config = dict(
    d_model=256,
    d_mlp=768,
    vocab_size=2506,
    activation='tanh_gelu',
    norm='layernorm',
    qk_norm=False,
    attn_scale=0.125,
    parallel_block=False,
    init='normal',
    init_std_up=0.0216,
    optimizer='muon_variant',
    lr=0.0101,
    decay_fraction=0.802,
    seq_len=256,
    steps=10074,
)
MLP neurons of a small language model. Each row is named by its layer, matrix (up: input weights; down: output weights) and neuron, and shows model dimensions 0-191. Each number is 128 + 32 x the weight over its row's rms, rounded and kept within 0 to 255. Numbers have three digits each.
After each neuron's rows, "fires after" lists the tokens most often just before its 100 highest values on Wikipedia text that the model never trained on. A number after a token or word is its count.

L10.up554:147116123086100196116087155128158156113113103181130158155098079131134157070178136150156169147083103138096149134089151168175118194078095170096069095160190136120058141113101105130200202110132137082133160131136143066111075181159115138083118117107131136119161207118128066105118157141157125103151138171140123166123084098104148091130130162128108183155115152090082159130183123148164118132125094169176121136119092173091103169087140129115122141089117190189176147146125139172130156140105173119117169100132089119144107152165149110106126160053111131075143092140223079108177101079084161148
L10.down554:120144112154122127134108114154148096184194081154141124163105115117170111152111181115098142095182186088095144128107106172085151098130222096086129141091166151054136145149107106146140104132168112136144138203066116181095135133171172110201218137110048102150137170111126182150131109125104145173071128106126143127131144092139170102062101132161187108131111129049124123125132096094180167162144100114136126092130037134113104077170052119113134103110150064143081095117135130144169131099145154177182113176108140096114154179090118144200101101083168158146131078074116110096117165125163103150
fires after: " d" 29, " D" 26, "D" 9, " m" 4, "B" 4

L5.up120:134086140158167113093127139164160126114094120089177125159139165186124129111082094155149151165146034135151127143145114115166110106110143120129138116131087130130103082177089056055178081205150134167165122173075156127115074142206115184151134154131147140042096140114182128158161119117113185100149114129135165125186146108127129137143165110087115106093103145133103061183146138119121117133113115112184161145176104102094135132101113158156165099100085121141096084160112096145128149105125085107135115112120115134065117096134128129123152105124123117186157092081123131124099114064118093134
L5.down120:140115094145169079127167151134171116112133149093115125154142148142103134141110131091166140145109118066114146171138148147093146115133102150108125107155159106131089093148061125140143178192114175125140101132119163153162081194138152128111174194150177165115178108135103103112121135127182145122118049142195121072090118126086122149161149098066118157092145068162146121173133092160190082158118098147138110092147139117054140162119124133047113116147121086112122145200194054156086177080102069103109104134100149113165108192131145184086120129137095074119131167101083173120106118108099096145
fires after: "w" 45, "h" 9, " W" 8, " w" 7

L9.up371:152207110160109143151069114171113079148092104143103156139113047147181134174141169106159184127081105159149064108168051128125136138104113137138092091124107085089149140064226086189083168156117106154142118085121127152134157170152129160119144106088139069081117147114171118102091150156072148128129132115072110109158049099125106186131177157154136149089172140130126127089116144163121161139124161098133089048141069114139123069185133155121148150178128168127136101139186126133111109079167057138132120107137089109155115146126140118105133147117102103122127127114165113134135097115158162141
L9.down371:121138157104065143068094134131175122146126161081160098082080079124113087137105133105120132140140119098092155131193120103125148142097183142066101088144112141105133168154151128145123123074146154155129066060151097091120161125184161127087154164198094159129112093082129104106095195156145144156110119130086179110134066147119182090134127132139123137149096198095124141171149098154159129152135138140142138109111136160174090087140081184165143159141159149146138131204158121086107148067082147152140143150096114110103078149077126128163101150123101159122118155118140129144096184100171103182
fires after: " A" 40, " a" 29, " H" 4, " the" 4

L8.up497:210091150126173132114134185166129099128123137172125103160109158113078164131154131134093195163117083115189104116130144188150195135122073112152146118104179123130145134119155184116163058098129104139107170090150122112104183133065091126125118066090105088136211129096085150124204109149122083134137128155159152118097108168123092097147081115132122121144102087142143095179096127143097076129097119120119105142120070189121089095116163139130074101164081154161133066148130141142139095096116069083128174183106122115102202124124128111098122063155116177169131191122116170130153173146147104092
L8.down497:156109118108178118111112137143118205135128105114146114115218126145186143139108084151058145160134149095113110132136115122118101126077078140079071166174116133123114130150155108119097121132158204108098133112110116165081137104115142153171143076120149110151122130135124071099079182079153107150101091124155140106114124115164104146125061138164081080133129158171053103132170133172113198115154107132111063096187133107147145141095031144108129137078119133095132129097109146139105133149154103108078086195155120154084087068126148136090125097149107154096154161149145144134135139133152097167
fires after: " C" 37, " c" 10, " d" 9, " A" 5, " v" 4

L5.up659:125141068119123163076157120118066158120112115137147155153079153123168130048175129169096146187108113197101127151086108137102139145116166119129105093158139110065084126107133082087112099140107133203159155092135125096087198122061145091140190107122053107154112169164113082153115180133155149148133157166156126121133136136115149134136119091104131211045123119143117101107168156113130132158178131128187128097108133145104166140144110119085111084123092172199103126092091133090141104123144169153131091149160096144133105116090197109170137109123125073168091019192147165098077105177139123144
L5.down659:127151136157110089078140105165124105139133174168174135154159097164126175136104137127138181143138166165116110117119096082142184138109136148113080173157152127139121160207095094133152080127167057134074199163151087167182101153121073121122142137136158104106148098150128135131082178097180079111160164108072144112147133119121124161095136120068108095136115142121119165096095149094131150112164128181139114135130084073164074088115082074068134168171155104174115134119143173138163103111119167098174119145133083123110086182158127122114104100183175113110113064217143135080140113070137064111
fires after: " G" 35, " g" 21, " F" 17, " f" 8, "." 4

L5.up26:094096097127142136085141120082099171137118126143169183118103130104104093096109173108118122111156136137109102110114092126055121145124155132118132099144096113113102159117115143136116076171170110113076138120152095111105126188131072164135175112144183133106092146107097127141155089108080121073071155121144086161153205094090126157140134135136136119105098168163121087100098112142085107100117171146161083041200102136160126101121124145080151138156107137090138151137129091150151103077176155160163141095125102124059145119137127087149091118147172139182093197136152101118069144086173077162
L5.down26:096094118118145127222096110150146144097119108071172139102101153167121138160112126141107140157126178170110083176058137141123097183096144157106066155072118197138147116151137120113098112146142189080151145087130224087164146149135098137098140218114153131173159117119224131177131135137128079111105143125086107133110154104156135116120165159134122158125106131108098113132128128136135106137102120156148131087194120159103124095165143139122169147086143096119148110177112159079121108098122148136136080081178106215059148094095092120098123157088107150092157167112118177131117152139156131120
fires after: " f" 20, " ar" 10, " com" 8, " e" 5, " ne" 4, " F" 4

L8.up642:127148126116153113208161150086158155119134133131087104141087174116129123139139147126181122183122114078149108130109143142118122124148099172204124137192147127117151127092135172122107090097106122109185101142103161156121125210126117094089099113082124161105133138060114137147046082131113150170098135146090154105150081097127186073066137101071104132097101119098120124147119081144113092133133190159129098088171184075149093109114185144122142103140120192154113144106068155107069119172182135133140114093163121192127157107149061080105163155086140121123133105137118102176178059175117144105
L8.down642:154140167114150104112091106155120188112150138144119148145105094126125134128159177185115194130062145156087193124165136187113160106067133090129128112135128092199138212082125131115161144104133120153174101125137065097118136101166102154138121125202127133160110177149151170199195104099088135154135176106117183134139157141117070110189084106096123108163049162140120078099134112119126101119146089149155070098120109076155131150116132109138089162132094140133097139141141094186076151143168105130122094164104105153145096077129150094139122133145147082110129106137127172137117149187130085159
fires after: " th" 17, " Te" 16, " ." 13, " Th" 7

L10.up294:098107143165156144124162143102096163115157126111202199091138179126106125101099080116087136134106078127135120112086118148169120155115136172094121131142177131081105109114102152193154099182119148172186088099138121129131153145055117097094162123155194093111124115107134157099143142136129172053127129121165066150099154067110111111110147139150076161092179089151113130099082133150071078088133162116053132094166076130108140146118202134125129091130145127089112121170143192185129121085105118140110105121127135141075119106130140184072121021103111098128096136163126217148143131162055122149
L10.down294:082117100056134145151072097134180101173136109135076110148124106158135138118133155163143114086071150084138089138117082193159114092129122181140109132102094132130091089138136108116092203111145150150145120133143116150135122148179184170103105169127118170150137046134135175175060087104107137115180136151091189169088171136062142112106182204183129097120113088090096149097145150114171226115113112154117079146189119110139146128149076109079151144118128120156138123115156106058145097086161126115127118150129085161136186165168176089149141131087071150166127158090102080077134123065172126132
fires after: "," 18, " Ar" 12, "5" 7, "8" 5, " ar" 4, " F" 4

L5.up397:140073137129110125127114127179086140127146115219117138162091124112145139168141167096063139220155065125088154099140099181132074127124136128111110066100132181099146137096098130134096086138198149122149141138148122108104123152070131079141161105109132122115113163145117123180177107132086112126067099135117169140148116172143199074120094045157129180102124094150132166148133126159144170158113130090144131173136162164150098126111100171089139105162121165130063121173140092106170203136104123172157102123120103109134117104065121149067140064121079161156121131096163136113107144164098107182
L5.down397:173166059121164136097207117107094122153165144144117176140159161138177100081158164149145145103091098113111168162087096106088139157080171127137106111118112168162129157137126145166097116109127069104119095142097124120097115113123081134136085135139140099140201054101134085137179228067140101120133159128152103028163115176124162186134096086141070118107164061127176156088065155089121166134153083143087138163136123130075120164211137106148135071106111101141107174105110164068141072110200120098155065078169130129156112133178146143114096136098154121107142125097170110121106127090099133166
fires after: " F" 27, " f" 14, " the" 6, "g" 4, " b" 4, "ig" 4

L8.up98:138177106119106143143116060167183106111157085181158161128139078148132114162127162088143146147149142113148066092141115130118168135139061117165083125101131088160136151180176148197116135113060126177141146125101149116107102180144108129118157155078109154148054129080146108101133126118108141133126094161151104098186103130123137088150100125110102188103098101121149152143104153140113087096101183109145084178195125074109205122168129142154168123134110161138176096110093131153149150086156154114076122125151114106101108075177101102103116146131135094105149138140120122154175071045123154085
L8.down98:074189073131137114151141118185132113120083210153122118119147113146126099109133072097090125131131105151160120173157072160108107119181091073150146058144117100120161150133126119150185153111137151067105191116072096173117102164136140125139183135110133146086087149087042106135145084136128096124170113065155143185162105072111101131039155172158121126102086232102103076122117206130112150162098112155155100097081136119087139135131187165103133129116108089175099159108166135101114116164143169135176143132127148172107143118173127129074171146128133132152167154112167144125153112149109160141
fires after: " an" 18, " the" 14, " a" 14, " A" 9, "The" 8

L12.up718:088107155105104132156112157172135161087094148165135174122050132133133076028085120054190151150117158149146191116158141143131179182113083076177118120153084129160137108043071142119139155052098146187123114175072031101142148133146095145142124078153118097084135136164167155121180118157137114118114130156126075108145115170104113165098072148113112140127074152118124124148141135152115133180070087154143129200118205136101155132115071127106159142116188115089088108139105124174121152137114154136117138124133144163090119122142116134164063154107125143104117131120176195100139168143162157131
L12.down718:075087093119086104104111153079142157126126185144067104085086123142129107110133196087110108183131136125108142094136145133166109145098106083142090151144084165156165103059136098114129172063102108117140118133085105115157114208141105125172166063115151155116131206194166159118109114141129129106176158114110128090201122162149138132093116173127136141125137142189176160094134144111122128142141094115066154168101183092124134098071082176136150095155098128142109121132120171161162135165116134153170138121133076108139087083133132104158118111128110094075091107100162137152156144162169151165
fires after: " " 35, "2" 27, "1" 11

L9.up582:128129116169085168089148101102081151104121091174111159103113153105121085169169132125175129142114095134095108094151078140177151136091113123165129139113147133137089108097078154123141120121093120143142189125135125096093092173053104100093179165113089198161135156098093104105136134093174096080150144093126070140120096136119125170076139151171144090171132103161165143051132167106144108092176108177134125092154099175121096131165159167129054123142173198173123118109111175124146103106177115151140117079159143096121181107092101053097121151134116134103132109157228182139135100150148125128
L9.down582:134105143151155148160153137121106093112149144101161065110097122178170115115140111171112162090129164091151097143117111155147152100113219164092162156103136111087143163135125094123133092090137096093152122125073115204148169146146096178204152148108155132104087148084136154141103120128172155122146179109144077092140130223170113115102117143126069093193097091126098109120097167075106124152155136145135103094096139138129158150152124148126123157157165075098150077078145158201128078088095165140084133126167149143110147185101138146180126099139051144205160141108116093073075166093159064131
fires after: " d" 30, " a" 7, " D" 7, " B" 5, "ul" 4, " he" 4

L5.up555:160089130132167096125138164123081115124135140149132087136165125113170143119095093138113138100117168094089098073066164150102154126143172124077169116108126123144095149110117122122115112137101138115101135129130175185087101147097148095214153107150133109179142131120118149130196113096116189093143133109113126073113104141103155094176119094118125070097103140148109111148118150094105143113115124099109149157198135101145142179076117101102190123169162230106150099103100123090221037118148196155087105093188143120157126151107190150095094123084077132093118153163168103107110137146122112088
L5.down555:129098122175169059112121105176099153125127161102098136119149154116138182171107101169100121179139147139172177095116150091147161108124125136152155166121146105180156165155133193074130115144066084111106111147151157121101149162124082146165096159086243162197117149142093168101152155069136151128121106151169099140114119155074154112109143134115190141115103121195141093065120150173148171155104127112105099127145155150115099132095142126203107109139203102170101150128183102123085099118073117099151105131089104079183078110097147146114096168102119116163074111116094114095160101115111108118
fires after: " L" 18, " F" 13, " l" 11, " p" 4, " f" 4

L5.up192:159128161113071126076147067113148127142119182153108185130090110054087113079132171076081191147146119132123183146152142159127129147130126132114123150167152097115144087016096121141106111099153162120108108158148148109136157138141171120098120117102131072120079131096098123193182161151067092095142162137121169083164112089128109130151169186102126153141125134181124056128117142182115105121109116131115110080201138162131168072153126125128119091142148108112118126114131131096125192127093125111166120131116136122093173118073185120096158110105060112117123129146153135062084158150132086147
L5.down192:113078159128172189159099071079110088163163140163113192183122083113079134135105200112137128166163124163159151110083092128088086208163129086105093147110146091099111125159123182157128128101111157149118103109167085044180130142144145177137140105104136131088191118139137182131110072160089126057161152131082168154076136140147169105143139124111167118149108123141129079119150124188087170102133109169076127127154100097159177143125105142133158114094148117147151083155090147148104194092091136030163137120129073077078135119121128122177095122126139088165124150081133204144153129072114201156
fires after: " O" 23, " F" 10, " f" 9, "b" 8, " B" 8, " C" 7

L11.up714:150119129137077116165156156119159108076129148115167190151146177067157171114109104119089157148125105146135117117110173100133131166117093116169097136117095120096115162124083109106196166120185168123143131086122129089113086177123134138110147064107098125089139066131152137162195118126159103098079121143152123097108129149108172097107126107103119163128145118107133089136119134203088126122079096169090173171173099163127082066187135087136157137071123172030156175153137151120124133126042131096056185150115166215147176127127126155121142103071160123190075155143172160139097116021129097099
L11.down714:128140142094129108149145112100128141097117152101110120085148110108130134146154182147151152127117152069156141138112114107141131167098112167138164138152140117127181119094101175122127178147080107076064109137101130125133170139136087119141154103106103087135094110109113149107127111149122074111153079077099099146157104161136129118136093094115148149102145147134162174128124125087073132085124105171135070124255134118121123128114094128080115156117090115050117145125154090159115163154136123140170100187099126093122105130109097105134150123119132100096124174119155120173126168082108124127
fires after: "9" 26, " " 20, "1" 14, "8" 10, "0" 6

L4.up153:126108136151123147155134175125160188151146167190089177054117143161107143112112111117171195138174151111167129124053097098154182153126154103148141139151111153094142171133105136164118143093082104102132100108090091192088088123155160171122115089168146150072085152133131148078151141058094169172091144128149111150095133079148108095098163067136089141127126175093120118160098174141133213146102118150124142183152121133160152113106118168074117131138113134067150109108097067076097135149185079092104106155191149086055088162103090141153073064147112135133136127170162143119175181127148143148
L4.down153:150144105142148098093118111130142118200150139143061146088127130127128094094127112093118151136125182135119109109050085136121200118129125166096111098155122219162173136119123175185101130085134108103101126142084182198095069112113178143179139124140137181097096163166102068139134114094123129163081160174111118133090153114091099095126150119140097136098143149092154171154118095144126162119140133151111103132158141057146118126100093084111072191063159165111144107114158089110094159138119100111116116178129170153133134135139138150191103076124141151140131122147142099203189152166088190120
fires after: "2" 22, "1" 18, "," 16, " " 10, "." 6, "6" 6

L3.up263:210093129097157118136118089105191138110117151095102109152133106093128134134143157149085163120129072169118095151130139085137123139139124117159136073160171145107125135079133108102094146159088080138133103117091138210091140149160170137155140055124195145077176073125155167113083154114110066132133153103111089160118098134113123144122112098099155121175077142099137141136136050141165131146095120042147072117177089182144113070181109185102153128200100131149147141133100138133109140142106074176118140102176074174143127093178118129139134172076119145136096151142118123170158101089110108081
L3.down263:226178149097133106080102082091156090144163171095109130151124098098160121092159169057127128100106157174113108165134150092154097154101073161133159079157136129185139159089155097126109156122132131133143064092133127143108132152109200132122108153087182142082159056146138130122074169134154076087116107123087122127121169100094152114148097162075139121159167122129121122134206056149098131143152170070077058090171121135143165086155110107110108158171155147171137118148141154088116143156115104176138135169131081161123156086159126176178105115074149148165081137115120146187164135094056162057
fires after: "0" 22, "1" 16, "2" 15, "9" 7, "6" 7, "7" 6

L5.up237:171135164114131152107160117105134180103168094123136103045119107119160154110130161125097186167090167155103133102148223101109124141090134141118178175109106105082113088125130114161058125129108144161127116108099171190136098185141113131154149093094130099148101111092151134116151141122203183066112098097119124146148114092154170128117118101136134078113093138134129115154126085135147164096172103153140098115157173123093155117078103118132169128105152152146143149161108117087146135100123163082107098099185177081147120139102068146128189090102090168165125083129171121148083086147164107131
L5.down237:096138133179065094189106119114101113105098099061138139176136151128127171118139145110172131075060164132068111152129146125128111135146138123109176138112074138152108117111114119154094117125092139173147140095122155162103129137129131150150181134092205112104062137163188148127108168169212127159191115148158144149099167141117138162156103081108243129071164132144134157071123146147137085195154133175089078131114129099135094153123098097064155097168152094149137104165156125119127125092110077109144142160105194084076116110144094116152114136180155210212127109114125080121097123089171131181
fires after: " W" 18, " S" 13, " L" 10, " O" 6, " R" 6, "\n" 6

L5.up689:159108144167114123188114131154123189107129134121099102088141130127130080052078130168140162193110129110140102167109169121102094149085153101079129178153076116146156105164092117121144153156103136122140102167089123114156180132108124122149160133117102125158143084176184152177143059137109150153120172066099103107103115106065148129172074122089138110106127078106098109109155134129078115110033113119152090107163171147113145129060094147158106148094102143117171100109056107148197127092127181127153115164113161068122096149092102116178080132126145205084129139114135138186119127115134158128
L5.down689:103147143115126157188197135149164167111159136106088163113096128161131104146114160132120197099164112145161103124126148109109079120125111101164117074154119094202134118146115104076174094084062156091184080154147150104153110087071115113124101088118144091115088134164101118106130140085139122132182151139146152132101140145113102173138089110105166182092122048151185135126151103118126194108094112156152049127129145164136177112121065102133149143105129129158129127135120148097133111169092149133148148152064187073146077144135182105105070111188155143120107195156148073149130122126080126178
fires after: " W" 19, " l" 14, " L" 11, " P" 8, " w" 7, " p" 6

L10.up98:070142084150090122111122085167107158136160192130113121162178151053091123133073142179115146126093096210168129164143123128109137162147189171149097130108106104109130148203104083069061144150122104124104093135096147151175140173088135188101136106075151135129098131149100065158117180121088096092068088137125117160122200124136139127074101124093115178089095159170104106162173089081104059107126153132149118116161140118137089148174096191088168107138104126112105157113150143189147146103169137118116138131088149137160187137079112081074122128143089070093100188119127130147104163080121155170
L10.down98:205118150189090109119147135174082137136157133112128057104158145173107126126102111113087110069121180128113121110033143107110133105126148159206163096178102043101117115114118117116159119135128150143091097089102172098076147157185116121137120084127130158213148118182101148161206087066112167113126172208067140095096143136166105100144116158093128137146144114180098118084171070116095099136109153187100096123125140064144126138126128191042132126120149105094134148147130084134118157116169156099172126127154172154135128165058194127155126096170144112101133117085098166144138141127119048118
fires after: " the" 29, " The" 9, " F" 7, " f" 5, " Tra" 4

L10.up594:075130131093145138135132178139165112166095134145156152160064155129175161174134074175151128122116112139153134131080075180147164152122126203200130102155074103135132127095168112123106138060106111145124104124151068206125114089131135158088128101121101140131131197108095110109155043083105139147096091123077165105150128089141177118117109191115119187099116100051149147121118149135090123119108162142203081155117164034143132148196144103119168093116120094089152117129103087132119063131165104170098130123128070136140160134198166124148126114150108093148138147163124081105150140140136051104
L10.down594:204135162136180120139068062160118101076168138143122179122121082148125150154157085165183132056106071146121128133078139088155138143167146129134073180111119138095114102116073161102107118153117133137154074127141107148118156208139128122114120071170163138126129157100147127116150124118108145128107158119095124153131102097145091105071088097097149142145124059092093100109170153115099138113085121164175174092056103090177117164094156155140156131158130125123104134136150118161174157142185110083098096126082187150147119143148142119084203130086099154104110126130119189156085145091106083161
fires after: " Her" 14, " for" 11, " Th" 10, " And" 7, "er" 6, " th" 5

L8.up676:140143093175107152142075128136129138126164131143058178175195144151106087104107149131022120158138107081141170148150171101145155145102150160082112191101115060130074107119082087125142122110130115101133141043093114154110154109179130134126138195108178144152120113159115139154161118119071116154150151107182108180140095154095098154122086094148116114074135127113163124114094218136082084191096134120156121121177132159109171088075141186164138142189147226141122105176084132120134123105075085128084098087118125140133120066164149146140121102159159139110159140136139153130074131125107109152
L8.down676:134118081128163117124056127165079130182127114132060148158094161106092106125107154191150104147132108114155211164102130156077149165158152123140107117158124070145144143080177184083192129165115126102106116154153172095105109169135078208096130060164116123116109095107119098126185059107172153154127130105120131134128137115110048066131174124104125141158125125123126130119156091109152151080134130167116143125082101056100096088147171141132142082148178141120167216165080151158097097063106165093167122157134124125124153112128147127160170082103110125144177129105140060108165116101097132128
fires after: " P" 19, " p" 12, " F" 10, " St" 8, " L" 8, " Cl" 7

L5.up265:156168099125129098174128125141216174056111107106148136178171134182158126090120068107126167180110096160111093157082057175106172157139138083180212132091135137112138115122083056129106175149087155106092088113107130137129139136144207172166103171097131154089148120127171153132085131131118127141174153138147121076135183156161076176122112113125130128155127151140121076085103094106117097108082156130104136066137161128098112101144130125125100116052123123145100117158105136149127067105141101068157138148149114129153174144162085125133114197123109138188113132098088119123138126166105114079
L5.down265:125158084146148080066103144114114084175149160122123109116094103106184098108139119160114122117136124106153133135160111117078103120127102143152095143160160214151145116166072124139135139176140109121053141083155168138192103117124162157077112159112104125156106122062161097165161116142094069053134111133089140161156157154110199149098202167104130095100058070116175125087134152087080116073129130100151119110183159098057168174152110144138184114137122142128183109099088127175106104142138145144075101184135205102150157109070127100115125094086174122122136086125142139186121186196081121167
fires after: " Pr" 11, "w" 10, " sp" 8, "h" 8, " w" 7, " Sp" 7

L9.up212:126132094129087135143135088168194118139106125150041119146110171145141098065136132125121167159125098116151110045078069124114106113156142065118131153139091092123161076161129146092104110175080143123166150139168108149099205121134136099171189124133107116153196139107125096111145126152146210089080156075157185130151160161106153126085122119165124143082085126113108099128080112102110157090098129037152162125154166151085102155154124074110122104134126146140124146139134097143163122116106074143139090122131122129107128129108144111201214114181176084138081194093152097161086089092113103106
L9.down212:201142079085109129094152123150158157125102102132139100123104143168159153143092152087049106184136158122082143127113119084092118165149203077115086134108128109127083145132169045118118054177143118082151111098152138106157124110126147090148170167122146117121089137147142035147110174087137139161066122135122136167137112119161199119112096163122141067162152065136084126174097146119164117160122103154096142112128145136144110095019114114122081142040118141124115140094206108075120092125156125114162149175110154158127118157091118110121110156141163110163123106174133186119171128172137119136
fires after: " B" 16, " f" 9, " C" 9, " G" 7, " dep" 6, " b" 6

L6.up79:133088160124153096134108167178092193093108107145144130128100154129127146107155150111110104161144157188140126111109190125126137172106134085163212104104093065077139108109153139109119090119123075139111101161156140104128122137132091100125097157241043142135139116104076132163052204127144128135070192115219118113126170117148164042150139097089117097072111100100145131127193105131073127089123128090151125109148133104156107138166100168160133137101100135147196105096141144121128126150126132154120118127171085163162134118100131080086173106017097064146100034106167107143077143173176124107
L6.down79:111142129133111173156153064111127189110154182072182172142139115104127158145104099118127114133086128134097165122092127179098154136131185157128098115096163122137148098190188154123149160149179131150133131102145112121132146174148042164127153123144111079150169147091130096128149104067105090096142141116080089118134151112174132134193156129151082091110123138155108110113097097099140140083175159145148141067062188107161105139142137151151125097075129127116165111120042137110111205151091123156115116091175144171119123136127136085150116082100098154217130167143131082124175145156124165061
fires after: " g" 15, " G" 13, "G" 9, " ent" 9, " dire" 8

L16.up334:164098118100129157145095122180144172126153128126095153123098084103183183092091085151109141132160127175135121135138099137107076110170151193103054133186125123095113165088162097121138101189134121148142140138111132122091208041172126116141104111139080081177140108108221148091171118078154143099129153108130116138141094124120136123119166112141129172104140097113118134072152118156141133132135069136155122163130137161171130087076160103124158160160121157124185096121115135105038111121089135113078122134173132172119124110155078139175087140082114053130082195108065110132131074133124098151
L16.down334:138109135104180131092131123133116120114158098114158117125128130101157147125162106170116148104199143120127157148102104144146101091113081188113126139080100147159129145107123066177137115104105076080160152045206087188170148130120112134082080108107157136157092122139173083117184163174110130109113114125068101150124093118109149103096088070133143134182192083160121167199109144120068122111158125104152145110221091149116153136085117181146119123167118126115173107164077150128083144218151176103093108164108138144151120124155130121082163148160138119120086121175158089122094122150105119128
fires after: "." 43, "8" 7, "0" 7, "6" 6, "7" 4, "9" 4

L10.up693:140142145145115125157115151076100233073163104111086151089131140143135113173066032167127120152168165150124180096147124110171189130135113140126158150128087139119129141129111114119137131126151186089127158129131110107119052107160073162169111093125059070151147141105126138098116140193157099123132128146113149121140074147143120085145135133133128153166082158105114081153158229180142066104169097174133117081121125185159160124088163111175102138159191125106105118200094094121122086121178138109137173088110170131175163061152120052120124077079136110126133103105159150144119081186182143084
L10.down693:146129113151166135095135165088147132160123118101144149122173133114167186159095131126147133162137097190104119079114055135152098111152109142116102123169134124115119142136081124133144120116133107097117140171171092146157098119112132114100163183120071192185079118128048076155156161083140078171156158113125088138086082129076125094145112104092110061092213130101115172098149119118101109132173122127178079094148101138178075121167136152128157174204181091103105132085149158189182138118143075102110160203147071145136082148093153100158157077136121150159147147102033145115125144126148153148
fires after: " p" 17, " s" 10, "-" 9, " d" 7, " al" 5, "l" 5

L9.up654:123081134185131122127111147087145103130148139165098089137095180111086132106110132137119169140196125108110068053088113075175101145082161144135111123091162092140128093095062070095191153175116131129127129151184091140147129125048106100086106159079137086125146238161119183132099154149154091115093196097110097129131118137124122116161106138157119135168109138147146046070074162120119154083136137131165153101144139145114071153127120083166188151168048153139118159095110176182074133119138127100125112138171089145177128077129130078140164112102127156081123141185148116180162143120158177104
L9.down654:098143189135069120116126194146135174176123156170159087140083108142105088086150164141094181126124096124115110123111140116134114134119197146134099072108209049173117155159138176131091167103147153123148105127153086104202079121139107116116084107113067102063124197169125126072161132164145152132077106121089166142132183091121108152135114098149096100074166141075152098078127065147081106111171100106104164159127138148148169138140119138171164097085083136135126117136124146089169072084121111119111116120147158123151113155161087138174118170155077154085132108115145140085145147139167097162
fires after: " D" 22, " d" 16, " Ab" 10, "D" 7, "d" 4

L14.up762:139091188132126104175110124132093123127125127143144093040142123140184158123100148143101121149130072115093127059122069107145207060104114113145142132167176156161121103152111092170182144156106085184181145115161134129112146170131133166137141139146162134128077077068159080126087184159102150120117151082095142096157113100111178113122173116149108167143092106190163106102145147163120112080116141111158172088147146156126188151205151066110078136097121114098115129144120153111141139156207159106084120111158135144171111107132126093112053189142120100139153081120115148148165078115139091115
L14.down762:132134048122117186086093047117153094088104138127096164082111136125166096135116114096131063126183136113133138158113127150109126150149143133126157097088052077144110166181126095110137121146150124094149136067121048153129161148137139111130019097140124202133162138155127137136190121082152133188157108081103092156115093151141101124079118123159132177174114138129072113097103085157170155143111122098069109077022149172186115139119079129136134103169146101084142100146182119088122148158097136146130120122168153102132064147117105114172147146129087153098114160111100115134153140152183094154
fires after: " " 28, " T" 10, " a" 6, " A" 5, " ext" 5, "ai" 4

L11.up635:102146139152074109153100149148156114106129142094163138129072139164131114082109090109178125152148092189150148125117048136205201175144060083136084074102079096102101169143144077099116152060137089135179180135132147075184139120143143203135152125128141145111162171154128142131155108193073188125092117148133136119094114116102107154118103099115151141097175111134098186074133157062152146185145104080129096160128117178173093117107130095117120116072138103107145104181120143156086106135075164125096095116162230148115094179157131104076085098134133099109113194119155135153077110119084139129
L11.down635:049170163118106139151138164118191144129172192101158174125135081089087148171112097109063118115133077163076125108161105156156121140155171127113182166105162180145120151128149102149140133171207113137131111123161145098104097090101070082093125141171189187152142123085139181102113143151097110112134090092192114109127091111076092101143189159167124119072150108140124108141148093143146113111113140125111048123116084181165105130155089143139111143097100125113156128155148123148082085215085149172115108139092139128170152151105067171132069128177149199154188121100067107166115129147131165120
fires after: "7" 29, "3" 18, "5" 15, "6" 9, "0" 8, "2" 5

L6.up562:182112156121118164103114154132113155084152093161156121139120128131145134180122131105119074064179051126136177027077129129066135127174115171125098108116131132082127128080087104157116087092149096072171147201149109164128089107082084095148148123153088118091194146100118181095163131106148075194133145078121159117156119091127118161143138173107165167101104183132164085097184112107178140172086114169156127139120135149115146125082142159141135116148139125159196170126129097174070156120112143153081111119113084159152153118106182120138070103135134179108124126115149190103052113189108105093
L6.down562:110100159110106129182110117113097114124108146110114112124096139078121105165105173195216136156174130108196134166144171115088116144135126176134087147149062139117153110074141133144103140133116125145088152146178105067121146131165130121113152155113098154122131115157111130127067123137125109074132131200145066111089173092152124107100160135192062094105144042128084148144120113068119116161162101196154187138129127083151114107081146121099161155110173118058134080126146126154122108087148109061101124179168162130076080119060125114122140144100163146153168130146208115139113131111147145131
fires after: " d" 16, " soc" 9, " s" 8, " y" 6, " z" 6, " h" 5

L10.up502:127190118133148137163143179174102098131117193110108134147128154140131096106143112078119119143148185137124063150059159169103138160171171105169134173130137146149095068156158115125171184200086107101085160131098154117116133122129143180091138067104165063123112127138174099135135089136148190121120136088139120156104128133135055103063079086141125114109082191132125103171069096159113095122118130133096088137071128142051123112137182138161144182112089172114136054138143202148141148147167099132116123111091106165140162099084135178078113053165134086175104137123146169133169141082180093129
L10.down502:137107106093165143137149134135146123110177163146149135104150091130095080088138110077119106155158090104181084076138120171097181125177145128145127101186076118156097091142139115071120161140092132109116037080152132125178108191153126155117127166079124111154158097165118170093105119154113132161102112133095068137153112119148127114144166191088143117148107086133154162138068210121056200155119119095146172185100131110141068156161116171116139120071148149148121192079167104138093145113118154102057160166169099140102097175193177109150148137141115109110084179133173114131211106091124113136
fires after: " Pr" 20, " f" 12, " pr" 7, " v" 6, " C" 6